{"n_layer": 12, "d_model": 256, "n_head": 4, "n_kv_head": 4, "head_dim": 64, "d_mlp": 1024, "vocab_size": 8192, "activation": "gelu", "norm": "layernorm", "norm_place": "pre", "norm_eps": 1e-05, "positions": "learned", "qk_norm": false, "attn_scale": 0.125, "bias": "none", "tie_embeddings": true, "parallel_block": false, "init": "uniform", "init_std_qkv": 0.0221, "init_std_o": 0.0221, "init_std_up": 0.0221, "init_std_down": 0.0, "optimizer": "muon_variant", "lr": 0.01, "lr_mult_o": 4.0, "lr_mult_down": 0.7, "beta1": 0.95, "lr_head": 0.00978, "grad_clip": 1.0, "warmup_steps": 200, "schedule": "wsd", "decay_fraction": 0.833, "decay_shape": "pow", "final_lr_fraction": 0.05, "batch_tokens": 65536, "seq_len": 512, "doc_mask": true, "train_tokens": 398100000, "steps": 6075, "dataset": "wikipedia_en"}
MLP neurons of a small language model. Each row is named by its layer, matrix (up: input weights) and neuron, and shows model dimensions 64-159. Each number is 50 + 12 x the weight over its row's rms, rounded and kept within 0 to 99.
After each neuron's rows, "fires after" lists the tokens most often just before its 100 highest values on Wikipedia text that the model never trained on. A number after a token or word is its count.

L8.up688:64 54 54 73 43 47 48 44 48 70 49 64 44 61 45 47 36 53 55 69 57 60 78 32 43 62 68 53 55 66 46 54 64 50 61 50 68 39 35 57 36 60 44 50 45 61 31 53 68 31 24 70 49 47 42 51 47 46 49 47 71 33 40 74 49 62 51 51 43 44 57 66 42 71 57 48 43 36 63 55 39 27 48 46 48 46 57 39 74 63 60 42 78 31 54 59
fires after: " " 82, "0" 7

L8.up993:43 50 66 47 51 58 51 31 40 68 36 53 52 56 50 58 35 36 62 76 41 56 49 60 45 83 42 67 30 54 31 64 75 47 57 64 36 37 51 44 43 44 56 53 38 54 46 35 77 45 68 70 55 55 42 52 61 39 54 32 32 42 61 68 20 48 53 59 52 59 53 51 43 38 56 40 38 38 63 52 42 49 46 51 44 56 51 80 43 50 57 64 50 47 47 41
fires after: " " 37, "s" 29, "-" 7, "sses" 4, " pre" 4

L7.up742:40 50 71 38 48 35 43 62 47 60 49 60 40 46 53 34 50 58 24 51 40 51 68 66 29 62 44 70 73 57 40 62 59 47 36 28 41 60 57 18 51 52 40 48 54 52 58 62 39 53 27 51 58 29 52 49 49 37 57 44 36 53 29 70 51 57 50 78 41 49 45 54 53 58 46 45 40 50 83 63 65 58 60 46 47 68 65 61 65 83 54 33 77 38 50 55
fires after: " " 46, " a" 10, " of" 5

L7.up123:35 68 59 41 49 58 59 64 23 45 27 52 42 31 61 45 45 41 51 51 46 86 34 46 54 62 29 43 56 40 54 42 54 46 55 50 44 69 44 50 56 55 61 52 55 54 53 68 45 53 48 47 35 49 44 55 50 32 46 33 46 39 38 36 45 62 60 40 59 65 42 48 63 38 41 52 49 37 43 62 51 58 50 34 30 52 59 67 41 47 62 53 44 41 58 39
fires after: " " 53, " un" 8, " \"" 7, " re" 4, " |" 4

L3.up518:48 47 37 38 64 63 48 31 35 44 48 70 56 44 52 58 55 36 45 50 49 25 47 46 64 46 68 85 55 40 51 54 40 43 71 38 60 56 52 48 59 50 27 44 47 77 34 53 78 61 50 48 46 48 48 74 39 63 37 45 57 46 58 60 52 57 30 58 41 33 39 61 49 59 39 53 50 71 56 65 37 36 44 50 42 50 30 64 31 57 59 30 53 55 53 46
fires after: "5" 12, "2" 12, "4" 11, "1" 10, "6" 10, "7" 9

L5.up154:72 49 51 70 44 56 53 39 39 59 53 53 44 32 59 37 45 69 61 57 34 29 60 37 32 63 55 41 51 46 49 56 36 49 54 86 42 77 55 40 42 55 47 52 30 58 39 71 43 52 58 60 36 45 47 57 44 34 51 51 40 68 54 47 45 71 40 47 53 63 43 71 50 76 46 50 52 76 68 70 50 51 66 47 76 65 43 47 52 56 39 51 59 67 58 47
fires after: "\n" 21, "." 16, " Dur" 9, "," 5, " Me" 5

L7.up759:45 67 57 38 33 69 62 48 59 48 53 50 59 40 49 63 36 45 69 40 47 51 47 31 40 61 39 50 56 64 48 47 64 16 46 62 39 36 54 51 31 54 48 61 37 55 41 62 48 40 37 69 61 43 42 60 12 61 52 62 80 58 49 79 15 25 50 55 62 51 46 46 47 12 40 59 60 42 58 50 45 53 52 50 57 51 60 48 27 43 59 56 52 51 36 23
fires after: "'" 20, " \"" 12, " —" 10, "-" 8, "th" 6, " " 5

L7.up337:52 30 73 62 50 49 53 33 30 27 28 67 49 48 55 42 37 49 31 63 51 65 49 37 40 47 51 39 51 55 46 53 73 44 49 55 50 44 63 75 46 38 53 42 55 41 50 42 61 52 50 37 51 46 54 51 57 65 34 30 46 61 55 60 46 44 56 57 53 45 33 63 39 61 49 38 56 38 49 69 44 59 51 56 45 77 66 47 57 41 54 53 55 61 42 66
fires after: " " 50, "-" 11, " \"" 5

L7.up767:53 51 44 57 53 30 35 37 19 59 41 35 36 64 58 31 77 48 51 41 29 25 33 31 29 67 43 36 56 44 62 73 17 55 36 63 46 39 52 58 50 84 31 45 58 58 56 58 55 45 74 43 33 63 37 62 42 61 76 44 51 32 34 56 24 61 43 53 49 54 51 56 53 43 65 47 62 56 45 53 54 53 77 38 41 57 61 49 51 42 55 52 68 53 38 57
fires after: "–" 24, "." 19, "′" 13, "-" 5, " " 5

L5.up789:60 65 77 47 36 52 46 24 43 55 47 73 65 26 45 38 68 63 82 69 57 54 48 37 41 35 64 69 48 54 53 55 30 54 49 42 44 46 43 26 48 52 46 28 51 61 39 75 45 52 60 62 68 54 62 54 32 48 68 54 45 48 52 32 53 53 53 52 59 66 61 55 51 30 48 43 32 65 73 36 27 61 62 35 59 49 33 55 69 36 46 56 55 41 53 48
fires after: " in" 29, " of" 11, " N" 9, " Su" 4, " Al" 4, " In" 4

L7.up262:52 66 42 48 51 43 46 38 38 54 64 67 57 42 41 49 63 42 36 58 69 31 40 45 64 37 49 58 50 46 55 34 45 53 53 44 54 56 53 42 55 39 48 68 54 43 48 67 65 72 43 51 75 44 50 16 58 30 42 48 41 41 48 41 56 60 52 75 57 50 51 47 47 74 34 58 31 49 53 50 40 50 57 56 49 52 48 41 61 67 45 54 76 43 42 54
fires after: " " 34, "d" 16, " in" 5

L5.up241:38 57 71 67 33 63 47 60 40 32 49 60 49 49 67 55 77 50 59 34 49 44 47 57 26 50 54 44 55 55 39 33 58 44 60 62 74 70 55 62 51 29 40 35 56 53 26 48 29 48 52 33 54 16 37 45 58 57 53 40 52 40 62 16 41 31 57 43 49 53 43 57 55 49 75 43 27 69 38 38 33 43 64 64 74 49 29 48 65 55 57 36 77 51 56 59
fires after: " the" 31, " In" 16, " in" 12, "In" 7, "The" 4

L7.up457:55 67 52 55 43 53 66 53 65 78 51 45 34 47 34 47 55 43 41 66 65 35 57 50 44 47 54 35 55 29 38 53 71 60 48 79 63 58 55 56 44 48 59 61 45 63 55 52 24 48 74 55 64 66 45 60 37 48 37 56 38 35 64 27 50 36 52 52 57 58 36 33 68 55 49 71 64 61 68 44 46 48 64 62 63 54 64 39 44 37 62 60 37 36 57 51
fires after: "\n" 38, " Party" 7, " D" 5, " Co" 5, "." 4

L7.up170:59 89 46 64 59 47 36 48 50 50 19 64 38 59 61 47 63 46 66 41 49 41 68 47 41 45 50 50 62 51 45 41 61 38 39 28 59 49 47 52 54 56 33 77 59 50 33 61 70 50 48 59 54 51 76 51 51 35 70 61 41 60 51 60 44 60 57 78 55 44 57 28 53 70 63 39 33 60 50 32 44 34 41 70 50 56 40 47 57 50 49 44 40 40 49 55
fires after: "2" 36, "," 14, " in" 6, "lic" 5, "In" 4, " In" 4

L8.up713:62 52 66 19 41 58 73 42 35 47 37 47 38 47 29 24 49 46 47 47 42 45 40 45 61 54 58 54 57 47 54 44 51 43 58 55 59 62 49 71 40 59 48 40 36 33 54 60 52 56 43 64 70 35 55 44 37 59 50 65 60 50 56 47 27 73 46 70 41 44 65 70 63 55 65 35 57 50 53 51 49 52 58 68 67 27 60 48 44 23 70 60 57 54 38 62
fires after: "B" 17, " f" 13, " to" 9, " F" 6, "D" 5

L5.up762:48 41 31 58 66 50 60 42 30 34 52 58 51 54 52 70 51 61 62 58 46 46 54 47 44 44 45 61 54 54 69 75 43 34 54 71 60 68 40 79 79 31 54 40 42 33 45 67 54 49 66 35 41 44 49 54 32 35 61 50 42 59 57 60 50 70 54 69 69 56 50 53 40 45 31 50 70 72 59 72 54 40 53 37 49 41 36 39 62 50 53 41 54 55 55 28
fires after: "9" 49, "0" 14, "8" 13, "1" 8, "2" 5

L7.up248:39 46 44 39 46 39 38 42 35 71 62 61 17 58 57 47 39 46 65 54 29 58 46 46 69 49 47 42 23 57 66 49 62 62 54 53 51 43 49 36 51 51 37 43 44 58 34 48 66 34 44 68 34 52 41 73 47 44 37 45 72 54 35 49 80 55 75 43 61 50 46 39 52 54 57 60 41 35 69 54 36 65 54 51 52 54 45 42 71 39 53 48 48 62 71 59
fires after: " the" 15, " as" 14, " of" 14, " " 11, " was" 10, " by" 6

L3.up839:74 51 63 62 66 44 59 60 54 47 49 51 29 44 65 27 54 54 60 45 34 50 48 42 80 52 38 78 47 43 57 41 41 63 44 54 34 73 43 34 56 57 47 51 52 58 77 40 66 63 55 66 41 31 53 46 69 33 57 56 63 48 38 64 51 44 57 54 73 76 62 43 47 43 41 52 34 27 50 71 44 44 71 52 28 57 46 57 50 39 51 52 34 52 85 51
fires after: " " 39, "\n" 29, " \"" 6, ":" 4

L5.up544:33 44 45 56 60 42 46 45 57 43 21 44 53 39 57 50 41 47 44 54 63 71 55 52 50 66 60 63 48 61 49 47 77 45 52 58 44 59 58 55 62 64 46 68 56 54 53 48 19 55 49 63 54 34 58 36 59 38 37 55 51 36 54 58 44 57 42 65 51 58 64 46 36 25 46 22 42 34 71 64 66 58 61 33 40 58 52 67 42 50 35 25 53 58 51 52
fires after: " " 54, " the" 4, "s" 4, "'" 4

L3.up434:51 45 37 52 38 62 53 46 57 58 53 44 51 39 48 48 51 41 66 43 53 47 48 38 50 69 68 25 65 56 45 54 56 64 56 49 42 69 51 64 36 50 31 48 44 56 26 48 42 36 56 55 42 63 35 79 24 45 31 74 59 31 39 53 51 78 50 46 43 39 31 41 52 65 55 44 50 64 44 45 62 65 54 53 37 48 39 64 52 35 29 44 60 41 38 58
fires after: "\n" 17, "|" 15, "°" 10, "==" 9, " |" 4, "|---|" 4

L5.up863:56 51 59 65 52 40 52 60 52 41 45 50 58 58 64 50 53 60 47 47 46 38 55 46 34 36 50 69 53 33 49 54 50 49 49 42 56 38 43 45 43 49 51 45 53 56 85 70 62 49 64 67 59 57 44 45 54 76 89 40 53 57 50 69 59 79 59 59 40 70 58 43 32 37 51 39 37 55 51 59 72 58 48 33 59 36 43 60 24 42 66 52 37 47 53 66
fires after: "-" 36, " W" 7, "B" 5, " N" 4, " " 4

L3.up85:32 51 48 65 61 25 56 54 54 36 63 25 42 64 53 60 49 47 40 66 48 69 44 61 48 59 45 59 49 67 57 42 37 64 30 53 41 52 41 47 43 43 44 53 56 20 52 46 71 64 49 45 50 41 69 66 38 49 51 33 62 48 66 47 47 28 40 67 64 43 49 64 41 53 46 58 46 43 53 49 35 46 55 59 59 45 59 52 64 50 78 56 50 60 56 45
fires after: " the" 67

L5.up408:50 59 45 63 49 68 42 51 34 27 64 42 43 56 47 62 39 45 62 50 70 44 34 43 44 64 70 66 74 52 42 64 48 44 49 43 57 73 61 37 54 61 62 39 64 41 29 63 57 83 55 58 51 37 43 29 43 46 45 76 54 65 44 53 37 61 37 55 69 63 52 36 57 58 18 48 56 40 61 54 44 41 66 56 61 53 71 47 64 42 68 68 46 55 60 38
fires after: " " 44, " (" 17, " D" 5, "s" 5, "S" 4, " \"" 4

L8.up228:52 52 35 48 45 47 56 49 65 32 60 39 47 54 29 53 51 43 36 59 35 44 54 64 53 51 57 82 66 54 57 36 34 47 70 46 62 71 27 53 69 49 54 58 54 65 57 37 63 60 77 70 52 52 55 50 50 72 46 63 49 47 55 37 42 63 75 33 53 22 42 33 62 45 28 50 63 59 47 46 36 47 66 57 55 45 49 46 51 44 55 45 33 58 30 46
fires after: "5" 22, "0" 15, "N" 14, " November" 9, "7" 4, " " 4

L5.up136:44 64 39 48 56 32 41 52 60 66 61 38 51 35 37 44 57 77 52 52 54 48 47 69 45 61 58 54 45 68 36 46 42 50 60 55 39 68 50 61 46 51 54 60 35 60 61 40 54 76 67 47 46 47 52 72 51 34 39 57 72 34 47 40 60 42 34 48 49 47 77 27 58 69 67 39 67 59 47 70 47 35 37 49 57 45 36 60 49 63 29 53 52 46 48 51
fires after: " January" 18, " March" 9, " May" 8, " June" 7, " De" 7, " August" 5

L8.up164:33 59 58 62 49 43 71 57 44 44 27 64 47 57 49 54 54 53 63 28 40 52 52 28 48 47 51 40 65 66 44 64 53 40 53 64 33 65 47 58 47 47 60 59 27 51 47 34 44 77 56 43 41 41 61 49 67 46 54 46 47 70 50 62 47 56 52 47 70 60 45 42 69 45 45 34 70 47 55 79 43 55 39 53 53 67 59 76 47 68 64 62 56 52 43 57
fires after: " " 41, " |" 17, " a" 9, "," 4

L5.up141:61 51 41 30 27 53 42 28 34 48 33 71 61 56 47 52 32 59 33 42 71 47 46 43 54 34 56 92 46 46 38 58 31 42 44 44 58 30 43 38 34 35 45 54 49 51 66 53 77 55 63 38 43 31 51 48 49 54 35 47 53 59 46 32 54 41 45 69 62 70 48 65 35 42 34 35 51 71 75 69 45 50 40 50 56 58 76 52 37 55 55 76 61 48 45 60
fires after: " " 65, " E" 6, " A" 5, " J" 5, " S" 4

L3.up360:46 48 48 41 50 48 73 39 45 81 63 46 52 43 39 34 52 38 52 33 78 86 34 64 62 27 42 71 45 44 55 47 41 46 57 55 44 48 27 50 66 58 32 56 53 48 52 47 37 45 30 48 61 25 54 47 63 43 29 51 55 56 48 47 48 67 75 28 56 54 64 44 40 48 35 46 44 58 60 59 25 56 58 42 37 50 42 69 32 50 64 46 50 37 54 51
fires after: " (" 54, " " 15, " \"" 5, " U" 4